From a checkpoint of a small transformer trained on Wikipedia: a variant of Adam for these matrices.
MLP neurons of a small language model. Each row is named by its layer, matrix (down: output weights) and neuron, and shows model dimensions 373-468. Each number is 200 + 30 x the weight over its row's rms, rounded and kept within 0 to 999.
A block is one neuron, or neurons of one layer that tend to fire together. Before each block is what it responds to, as a language model described it from the Wikipedia text at the highest values.

Responds to: Mid-word fragments like agn. Fires mostly on word pieces inside longer words, especially agn in diagnosed and Bagnères, and an in Infanterie and paranormal; weaker on words like role, high, met.
L2.down35,213,187,235,262,187,188,234,263,207,209,240,192,219,153,169,210,171,196,226,195,210,110,146,226,188,214,201,204,208,231,231,217,214,211,227,236,217,253,185,211,184,228,216,191,198,182,211,215,193,180,155,220,186,197,185,198,186,224,152,204,246,172,153,214,191,193,162,206,184,166,235,216,179,174,164,186,155,153,276,175,170,236,176,282,188,193,205,181,152,178,232,192,215,206,189,214
L2.down567,188,235,228,221,188,175,206,235,222,215,199,220,240,164,210,236,143,266,199,253,239,127,174,194,172,181,200,266,213,211,181,221,198,191,214,238,188,194,190,228,215,191,191,172,237,204,208,178,229,157,175,241,170,211,176,251,219,215,175,205,166,210,192,224,139,145,180,194,174,194,243,235,188,215,158,225,133,176,249,256,194,228,176,266,194,193,204,219,182,238,230,185,181,174,199,247
L2.down822,138,223,235,246,247,180,193,155,234,223,233,211,218,167,186,250,188,210,273,219,180,217,209,239,231,202,212,216,237,227,139,203,210,228,244,251,202,209,211,168,236,251,214,184,203,142,192,211,249,189,161,205,233,268,192,196,218,180,202,221,171,242,224,184,216,118,192,202,199,197,225,214,217,188,161,203,183,204,148,206,198,216,168,192,209,188,189,231,178,194,230,197,205,187,206,228
L2.down1254,202,162,198,231,229,225,161,276,209,189,181,193,217,151,171,203,231,243,255,200,226,207,165,181,160,196,178,177,192,248,195,196,201,223,195,174,226,259,234,162,177,232,219,223,201,143,170,218,222,173,159,238,192,260,154,201,229,217,183,215,167,172,270,223,186,237,178,202,249,175,238,219,156,187,141,211,191,183,200,140,149,251,119,175,186,175,183,175,253,123,151,173,208,208,211,269
L2.down1288,176,242,181,219,193,240,219,208,173,183,209,209,226,159,167,198,158,200,221,232,186,113,156,211,172,266,209,192,198,200,205,184,234,251,201,157,226,215,233,214,196,257,167,209,190,191,204,181,212,148,233,184,223,215,204,186,201,160,176,248,216,160,177,196,217,178,176,184,233,233,223,199,214,164,191,221,206,188,175,180,166,201,152,188,192,150,183,183,228,170,213,221,178,205,197,259
L2.down1560,227,190,171,192,173,180,184,213,245,176,177,191,219,163,137,190,160,255,226,216,207,163,204,207,159,219,161,161,201,175,176,190,175,206,172,207,178,260,207,175,206,223,151,230,201,203,175,226,219,193,210,188,138,225,181,178,236,227,156,216,201,145,221,216,182,182,190,223,171,185,229,184,205,195,179,160,205,204,184,169,143,223,157,230,191,242,162,218,215,132,209,179,177,228,189,262
L2.down1811,232,160,185,229,181,208,206,212,151,223,211,183,227,161,172,142,186,223,255,219,230,178,185,169,198,139,185,176,206,228,194,201,140,197,211,227,234,231,139,161,212,253,203,182,215,173,174,219,242,197,190,192,197,212,192,181,235,260,203,213,187,240,240,200,234,197,202,193,224,188,214,187,157,210,155,164,220,211,203,181,142,266,154,248,181,197,213,197,181,182,166,144,212,217,199,171
L2.down1914,182,225,185,267,213,195,206,226,204,185,194,202,207,159,184,195,177,217,217,251,219,157,183,189,216,217,213,239,220,206,201,196,218,236,181,196,168,213,172,162,144,242,194,205,200,155,204,199,229,162,162,221,211,223,190,197,240,223,206,217,210,180,213,236,196,176,181,192,178,184,234,184,199,200,188,201,205,158,205,235,129,248,171,239,203,152,233,234,195,187,222,148,243,200,196,214

Responds to: Date comma before year. The comma after the day number in US-style dates, just before the year, as in January 6, 1919 and July 28, 1964; occasionally other tokens.
L5.down1100,182,230,187,226,180,177,205,219,240,204,195,221,185,166,198,196,143,217,142,240,223,202,174,203,190,183,218,212,209,157,127,236,226,153,249,176,214,221,200,173,230,184,231,231,223,231,171,231,176,202,204,170,149,219,207,290,206,226,222,131,247,201,151,237,184,183,200,205,227,229,221,255,225,221,191,137,185,191,167,224,206,162,202,211,192,242,176,168,248,180,261,237,157,208,211,196
L5.down1845,176,193,242,216,179,210,211,251,130,181,164,216,205,193,183,143,159,158,203,216,205,212,228,183,201,188,198,164,170,185,131,262,199,168,279,180,231,245,152,181,232,156,204,219,236,181,158,225,224,216,176,184,151,233,250,213,192,206,200,188,206,183,165,188,175,215,194,190,214,169,218,199,239,190,162,196,185,208,152,181,198,174,196,202,188,201,223,183,210,184,214,230,195,225,219,165

Responds to: Name pieces in lists. Mid-word pieces of proper names and field labels inside Wikipedia tables and lists, e.g. Ma-q-ungo, Kup-p-an, Team N-ame, Women's doubles.
L4.down154,206,198,218,225,173,211,201,211,256,193,197,192,228,206,170,222,134,202,205,163,142,215,214,230,206,196,215,169,153,147,161,213,229,220,218,203,173,156,245,201,172,176,258,213,148,209,176,173,183,243,192,180,172,245,176,248,203,284,195,185,141,138,217,178,180,177,179,147,210,240,217,219,237,221,151,169,206,209,216,174,227,194,197,226,214,194,168,205,157,179,218,187,164,201,195,270
L4.down400,181,176,189,229,197,146,210,205,196,177,189,176,212,189,171,229,157,204,199,231,159,185,203,214,190,226,220,171,181,159,161,209,207,209,247,219,214,187,203,231,169,172,263,162,192,189,173,196,206,232,191,206,226,219,210,272,166,249,223,209,236,224,187,179,193,179,157,165,188,212,204,268,171,200,160,185,161,188,192,185,234,220,183,234,164,162,176,227,184,151,231,157,173,204,167,272
L4.down404,193,159,190,217,218,212,200,199,192,205,232,185,244,210,179,230,193,171,184,234,187,152,227,190,218,223,214,191,208,207,192,230,205,216,178,191,233,246,184,247,179,195,244,244,195,245,137,218,190,203,197,172,180,246,202,223,185,252,221,223,227,195,216,231,196,203,150,208,162,201,223,283,193,189,182,173,220,194,168,181,182,244,193,239,228,176,192,198,163,204,244,184,198,223,179,179
L4.down652,148,222,211,217,194,150,186,185,206,218,205,201,219,204,169,249,183,207,210,179,139,169,190,228,125,226,194,189,150,183,154,176,191,222,209,198,218,195,260,249,98,194,239,163,150,184,161,215,201,256,212,199,177,215,190,231,169,207,149,194,166,210,226,199,190,174,195,259,195,202,226,241,217,216,163,164,176,215,190,243,241,274,233,207,231,219,152,232,178,176,235,198,203,201,141,258

Responds to: Date comma before year. The comma after the day number in US-style dates (e.g. June 2, 1969; May 1, 1812), with weak scattered hits on tennis set scores and table cells.
L4.down53,180,212,200,163,228,223,178,199,240,234,172,204,153,222,195,176,175,165,227,241,218,216,191,162,165,147,199,141,185,199,205,218,163,203,211,224,183,213,205,217,144,172,160,167,182,164,185,203,170,168,196,241,182,264,209,205,189,190,178,195,209,184,223,222,209,187,187,213,250,195,184,204,223,196,204,246,213,178,168,218,246,223,246,187,169,239,178,205,203,190,206,234,178,271,272,231
L4.down171,228,235,215,222,188,242,168,247,242,260,179,162,209,228,213,174,213,251,195,169,173,249,161,168,222,171,241,151,163,160,261,207,191,226,200,164,170,170,220,168,238,174,182,287,172,190,184,197,171,221,205,166,211,198,182,211,145,233,179,282,181,187,173,172,181,196,195,152,260,234,180,205,198,238,178,175,210,184,192,160,162,187,173,211,202,191,205,202,177,177,180,200,220,213,209,238
L4.down557,205,199,177,220,217,186,204,232,232,213,177,208,211,228,160,194,155,174,218,242,178,262,196,245,192,177,190,160,181,154,202,238,143,203,251,218,208,205,263,222,230,200,213,124,174,170,207,170,182,247,229,229,210,233,206,244,182,196,221,228,197,190,224,181,183,166,183,177,199,183,194,179,188,206,203,194,194,187,178,214,262,202,180,241,174,175,163,181,148,184,191,192,224,224,205,273
L4.down662,199,188,208,203,263,199,167,237,257,227,224,202,209,189,161,153,165,199,228,227,201,221,212,175,137,191,169,196,138,145,193,248,185,230,212,192,237,162,243,234,174,229,138,214,187,169,189,160,217,191,218,230,135,224,202,210,178,155,197,240,200,189,246,200,155,127,188,206,204,198,132,182,250,172,191,166,209,192,166,227,251,210,203,216,239,229,176,180,181,223,214,205,220,203,220,261